Weights of a small transformer language model.
Size: 13 layers, width 640, 5 heads of 128, vocabulary 11727, 72.2M parameters.
Architecture: LayerNorm before each block, biases.
MLP neurons of a small language model. Each row is named by its layer, matrix (down: output weights) and neuron, and shows model dimensions 432-527. Each number is 50 + 15 x the weight over its row's rms, rounded and kept within 0 to 99.
After each neuron's rows, "fires before" lists the tokens most often just after its 100 highest values on Wikipedia text that the model never trained on.

L5.down989:31 72 55 45 65 41 65 25 50 36 42 44 63 37 63 63 11 69 56 49 45 47 58 41 69 46 44 38 71 36 62 51 43 59 57 34 64 65 55 36 46 21 40 63 68 49 29 43 42 41 59 59 73 47 71 91 47 26 52 50 36 39 57 42 60 60 43 53 35 64 46 50 26 50 42 44 51 48 62 59 26 19 26 64 41 22 75 46 74 41 32 46 57 49 57 60
fires before: " |", "0", "ats", ",", "5"

L5.down2214:53 62 30 56 54 53 33 33 41 40 77 74 61 45 33 43 72 50 53 24 49 30 36 67 53 63 76 57 61 54 56 46 58 51 73 47 61 30 58 36 17 63 57 57 67 56 35 54 39 68 45 55 61 45 44 40 41 64 45 54 66 65 72 57 54 69 29 44 29 57 73 36 20 64 50 65 37 56 50 95 67 57 58 55 34 42 66 48 66 53 43 27 56 55 49 51
fires before: ":", " (", " |", " place", "\n"

L5.down966:59 67 48 49 43 68 42 60 42 45 71 62 47 81 43 25 49 46 29 56 61 39 50 81 57 56 55 38 45 50 52 33 48 33 57 30 48 47 00 56 53 43 60 41 34 80 12 34 35 36 53 32 93 30 68 41 47 51 65 49 31 65 32 73 75 77 77 41 47 51 38 56 31 82 65 78 40 64 54 31 64 44 87 78 45 71 56 65 45 54 61 31 65 52 41 63
fires before: " |", "|", ":", " the"

L5.down150:33 33 72 60 41 71 52 54 63 37 52 81 35 42 82 35 22 50 61 24 55 45 47 65 58 22 53 82 62 63 48 61 59 77 53 31 52 66 36 53 48 45 27 32 44 71 77 51 77 53 43 19 49 62 28 56 67 56 42 68 45 58 47 53 91 26 52 32 65 25 21 64 19 46 74 64 21 30 33 17 39 58 39 45 42 74 69 37 71 49 38 65 54 79 42 55
fires before: "|", "|---|---|---|---|---|", "\n", ")", "-", "|---|---|---|---|---|---|"

L5.down1301:66 55 61 27 50 60 40 31 51 50 56 54 36 60 47 43 61 43 42 56 39 47 57 40 62 40 39 62 35 27 59 31 49 72 56 47 51 76 52 54 35 61 79 64 29 48 58 41 54 33 61 60 73 22 42 66 43 38 33 59 61 57 61 56 56 54 40 61 45 33 47 40 55 55 54 22 59 46 58 55 99 30 55 39 56 65 46 50 18 44 51 40 68 39 31 50
fires before: "\n"

L5.down1330:76 53 94 44 60 55 26 49 52 57 45 51 38 51 41 35 51 69 34 46 65 52 42 29 67 62 44 81 71 49 65 29 58 47 63 47 52 58 58 70 48 46 54 67 63 33 41 57 42 37 31 63 71 61 28 34 73 75 46 61 46 41 53 21 39 59 59 44 36 34 59 18 58 59 68 52 41 24 51 76 50 46 59 44 66 41 65 59 69 13 72 41 67 37 43 66
fires before: " |", "."

L5.down865:66 68 49 41 20 64 45 33 43 45 53 45 37 68 97 61 40 66 42 50 54 61 19 46 35 57 56 43 54 55 78 74 71 55 50 54 66 40 21 46 70 42 46 25 66 38 02 39 36 63 38 53 37 44 44 53 40 53 57 33 58 54 24 47 60 31 48 37 52 74 61 58 55 40 65 42 40 58 37 42 66 59 46 52 99 31 67 49 51 67 78 19 80 37 58 43
fires before: " |", "\n", " ±%", " %"

L5.down102:39 63 42 63 47 68 52 44 40 66 60 56 42 39 37 88 75 47 49 57 37 60 41 35 68 27 75 31 52 47 42 60 69 78 24 38 35 46 58 53 58 41 46 43 66 47 50 58 50 53 42 25 59 51 37 75 35 43 50 52 79 78 51 31 63 58 68 70 63 36 32 50 69 39 48 59 32 65 48 41 34 54 57 42 43 44 57 29 56 36 56 34 70 91 58 59
fires before: "|", "-", "\n"

L5.down895:66 38 66 58 52 49 51 50 55 36 34 41 55 67 58 34 65 35 76 67 67 34 44 60 60 83 59 32 40 39 25 47 59 60 35 63 45 56 48 52 41 33 67 39 43 37 46 40 42 42 57 39 75 70 45 25 48 24 54 40 49 41 49 44 54 37 54 38 66 65 49 42 23 63 68 57 39 49 36 28 45 25 59 33 51 58 54 62 61 41 47 34 93 61 76 72
fires before: " by", " in", " to", " on", " with"

L5.down1486:62 41 38 32 38 59 63 65 55 57 50 69 44 21 37 58 69 60 56 87 42 42 50 44 54 46 60 48 41 29 60 59 49 58 45 34 35 54 83 51 49 65 92 82 62 89 65 54 36 59 62 63 31 53 50 66 51 46 45 35 64 52 51 38 52 30 29 51 41 45 32 49 78 33 81 36 41 58 46 47 59 55 47 52 46 40 30 64 48 36 59 47 48 45 42 50
fires before: "|", "\n"

L5.down631:66 48 45 40 43 49 44 43 59 53 52 39 66 75 36 55 57 33 42 65 79 66 59 72 29 43 66 64 50 52 49 59 80 47 41 60 50 45 75 43 56 53 39 13 54 63 47 28 49 69 42 63 39 57 61 54 48 48 57 38 25 44 50 49 70 60 54 45 49 72 40 73 28 61 56 73 40 78 69 29 74 49 58 61 84 36 41 56 49 29 28 41 45 50 46 78
fires before: " |", " (", " /", " –", " and"

L5.down2268:72 26 51 48 60 73 25 39 66 65 29 34 46 30 55 54 75 62 39 58 58 70 65 50 50 66 66 49 49 36 35 69 37 84 64 46 66 90 55 35 44 32 32 41 59 66 48 34 29 37 86 46 61 53 39 68 42 66 41 57 44 69 73 52 51 38 75 49 47 35 26 59 47 58 49 49 28 30 47 48 19 46 49 26 58 48 50 39 27 72 70 61 76 46 60 45
fires before: " |", "%", ".", " in"

L5.down1216:38 52 72 33 26 32 58 23 81 43 67 27 44 41 43 61 47 56 72 45 46 49 33 44 41 67 83 65 43 50 34 44 36 62 48 78 47 40 76 61 67 56 35 44 50 12 54 17 37 61 54 62 60 60 36 66 63 68 55 46 36 34 67 62 63 48 50 61 50 52 59 61 62 59 26 68 42 40 66 53 60 05 57 16 48 51 51 78 40 36 34 31 42 17 58 52
fires before: " |", "\n", "–", " ", "."

L5.down690:34 47 56 44 52 27 49 47 34 35 49 53 58 45 35 48 50 47 14 36 23 56 44 41 49 77 41 50 38 62 66 23 33 48 47 43 43 30 55 54 25 50 60 55 22 38 39 51 46 37 55 35 57 39 38 42 50 61 41 56 63 52 69 31 67 16 44 38 51 44 48 43 51 37 47 62 53 32 53 61 72 43 50 47 39 42 32 43 53 37 28 55 44 49 41 48
fires before: ",", ".", " of", " or"

L5.down574:49 35 49 46 50 37 77 45 58 57 54 19 69 40 17 52 37 56 54 44 49 44 57 74 41 24 73 44 47 52 29 44 56 29 49 81 59 75 69 30 39 52 48 70 32 63 06 40 49 74 77 51 63 35 51 54 32 49 31 39 53 51 31 51 54 35 58 55 49 30 38 46 55 73 38 34 32 44 48 62 27 54 39 50 47 30 55 46 42 20 55 53 42 51 75 50
fires before: " |", "\n", " ", "|"

L5.down1105:51 47 54 75 28 69 31 41 63 26 35 68 36 86 65 58 52 60 58 39 75 30 36 35 66 57 54 21 18 45 55 24 56 66 55 76 34 56 38 38 71 45 28 81 51 51 65 49 75 58 22 43 55 71 76 79 25 44 22 46 42 57 44 37 28 50 50 64 54 37 54 39 63 51 47 67 53 59 42 43 44 60 50 52 50 43 52 59 61 44 61 46 43 55 47 63
fires before: " |", "\n", " ", " Q"

L5.down958:54 78 61 98 53 50 56 49 45 38 27 59 60 54 52 31 44 51 71 61 37 42 32 55 57 74 46 34 88 72 67 35 39 63 73 37 56 40 65 20 59 71 63 48 45 56 40 41 55 78 48 56 64 39 24 49 55 38 62 37 39 35 64 34 62 43 28 68 54 58 61 69 33 49 49 49 47 65 38 19 45 36 32 79 74 32 67 56 61 52 44 72 53 64 70 57
fires before: " |", ","

L5.down2282:42 27 59 21 35 45 52 78 33 62 72 55 46 56 64 69 24 43 47 82 64 54 46 48 68 58 56 64 32 55 52 46 60 34 53 58 31 70 54 32 40 60 61 37 30 58 33 35 76 57 65 91 57 66 45 42 46 74 61 33 51 30 52 60 44 48 68 54 49 35 35 56 72 53 63 15 48 46 60 62 37 78 41 78 73 54 70 63 69 34 55 42 42 52 31 66
fires before: "\n", "The", "-", "In", "M"

L5.down2164:26 57 55 56 65 41 47 57 46 36 21 68 67 68 62 46 41 51 24 42 59 38 32 30 43 46 47 78 40 33 44 37 71 59 79 52 41 11 62 33 41 48 55 40 32 53 76 58 44 63 50 46 72 51 65 56 51 65 28 56 03 22 40 83 44 42 35 54 38 38 62 50 44 52 73 21 26 52 72 62 58 57 14 27 48 38 58 30 40 47 45 44 49 51 72 38
fires before: ".", ",", " in", " on", " and"

L5.down849:39 32 45 63 71 21 33 41 48 17 70 46 62 45 45 39 45 65 65 49 52 34 38 58 61 53 48 32 78 37 56 59 64 55 42 58 53 91 42 53 88 46 53 43 37 59 59 60 41 50 63 28 32 61 78 48 81 18 15 50 99 42 46 42 67 45 40 44 50 43 36 68 64 50 39 54 50 46 59 39 21 76 64 37 33 46 54 56 53 63 42 56 40 63 66 33
fires before: "|", "-", "\n", " the"

L5.down1222:26 51 51 40 58 43 42 46 50 53 59 59 55 26 33 33 58 66 60 56 49 53 56 37 46 28 48 48 26 64 59 39 38 62 64 57 61 83 56 75 69 50 59 39 47 60 29 58 73 85 58 49 76 61 39 75 33 62 59 38 61 18 47 41 29 54 68 50 73 22 28 81 16 49 59 38 64 35 60 61 50 37 40 51 42 61 38 74 30 78 73 61 51 47 58 38
fires before: " |", "%"

L5.down1312:51 40 50 61 41 60 39 32 40 49 54 64 29 41 56 61 59 65 44 60 53 40 23 43 54 46 58 45 50 89 49 45 64 57 42 47 42 71 66 69 62 36 43 78 81 50 84 49 59 40 49 62 49 42 32 16 81 24 44 41 63 26 51 24 33 42 45 38 49 49 64 43 30 51 16 48 51 48 58 44 38 54 54 41 48 46 36 51 56 44 63 54 65 55 57 44
fires before: "\n", " ", "|---|---|---|---|---|---|"

L5.down1218:64 44 82 56 32 60 53 76 50 59 45 52 75 46 63 72 51 27 54 37 61 62 58 53 44 38 47 69 81 50 55 26 66 54 48 57 47 56 68 68 60 42 60 44 57 36 68 75 48 32 63 40 55 49 17 43 75 46 68 53 22 68 28 53 75 53 46 65 64 33 30 69 26 48 48 78 72 68 42 56 49 60 36 83 60 54 74 25 39 46 54 35 48 35 53 45
fires before: " |", ",", ":", "useum", " 978"

L5.down1283:42 35 61 14 52 58 18 59 47 55 52 79 37 77 51 53 73 56 69 66 49 42 60 56 45 51 60 60 43 84 58 47 41 39 72 19 26 51 53 44 33 39 45 41 42 17 29 48 38 41 70 22 31 44 12 49 53 41 64 48 52 85 72 44 61 46 36 29 39 58 67 49 16 35 52 48 70 90 55 54 39 45 55 29 80 38 36 47 29 51 43 35 37 68 66 66
fires before: " |", " Votes", " %", " ", "\n"

L5.down232:56 61 79 48 70 49 43 59 61 64 70 61 53 59 44 42 62 55 43 39 64 24 41 56 38 30 35 72 80 57 46 49 68 47 33 37 36 61 62 83 56 43 76 44 61 45 43 55 36 29 59 31 61 55 61 63 26 42 86 64 30 49 46 26 36 25 65 71 52 36 51 18 44 35 74 38 36 50 54 48 76 42 37 57 33 70 49 31 16 51 27 63 44 50 51 47
fires before: ",", ".", " –"

L5.down1742:51 45 53 48 32 42 51 71 56 59 34 68 57 50 39 41 58 73 40 43 50 69 33 58 58 17 38 48 70 44 49 46 40 28 39 22 56 44 55 76 63 39 45 28 36 16 27 69 40 67 35 34 40 53 67 55 59 19 13 48 42 57 37 60 61 66 24 62 34 59 51 61 56 82 63 31 54 50 53 48 61 57 53 27 51 45 55 64 44 21 63 61 81 62 44 37
fires before: " |", " m"

L5.down350:55 69 65 45 43 65 54 30 45 56 85 51 72 41 78 43 39 32 62 62 85 78 56 66 48 46 43 68 53 31 35 59 48 56 36 43 73 50 29 63 55 43 40 35 77 47 39 78 47 28 65 24 42 47 63 44 50 71 59 30 49 61 59 34 43 46 54 23 66 58 49 52 56 54 41 22 38 53 26 31 33 66 40 88 56 63 32 58 73 24 46 53 57 39 32 73
fires before: " |", ":"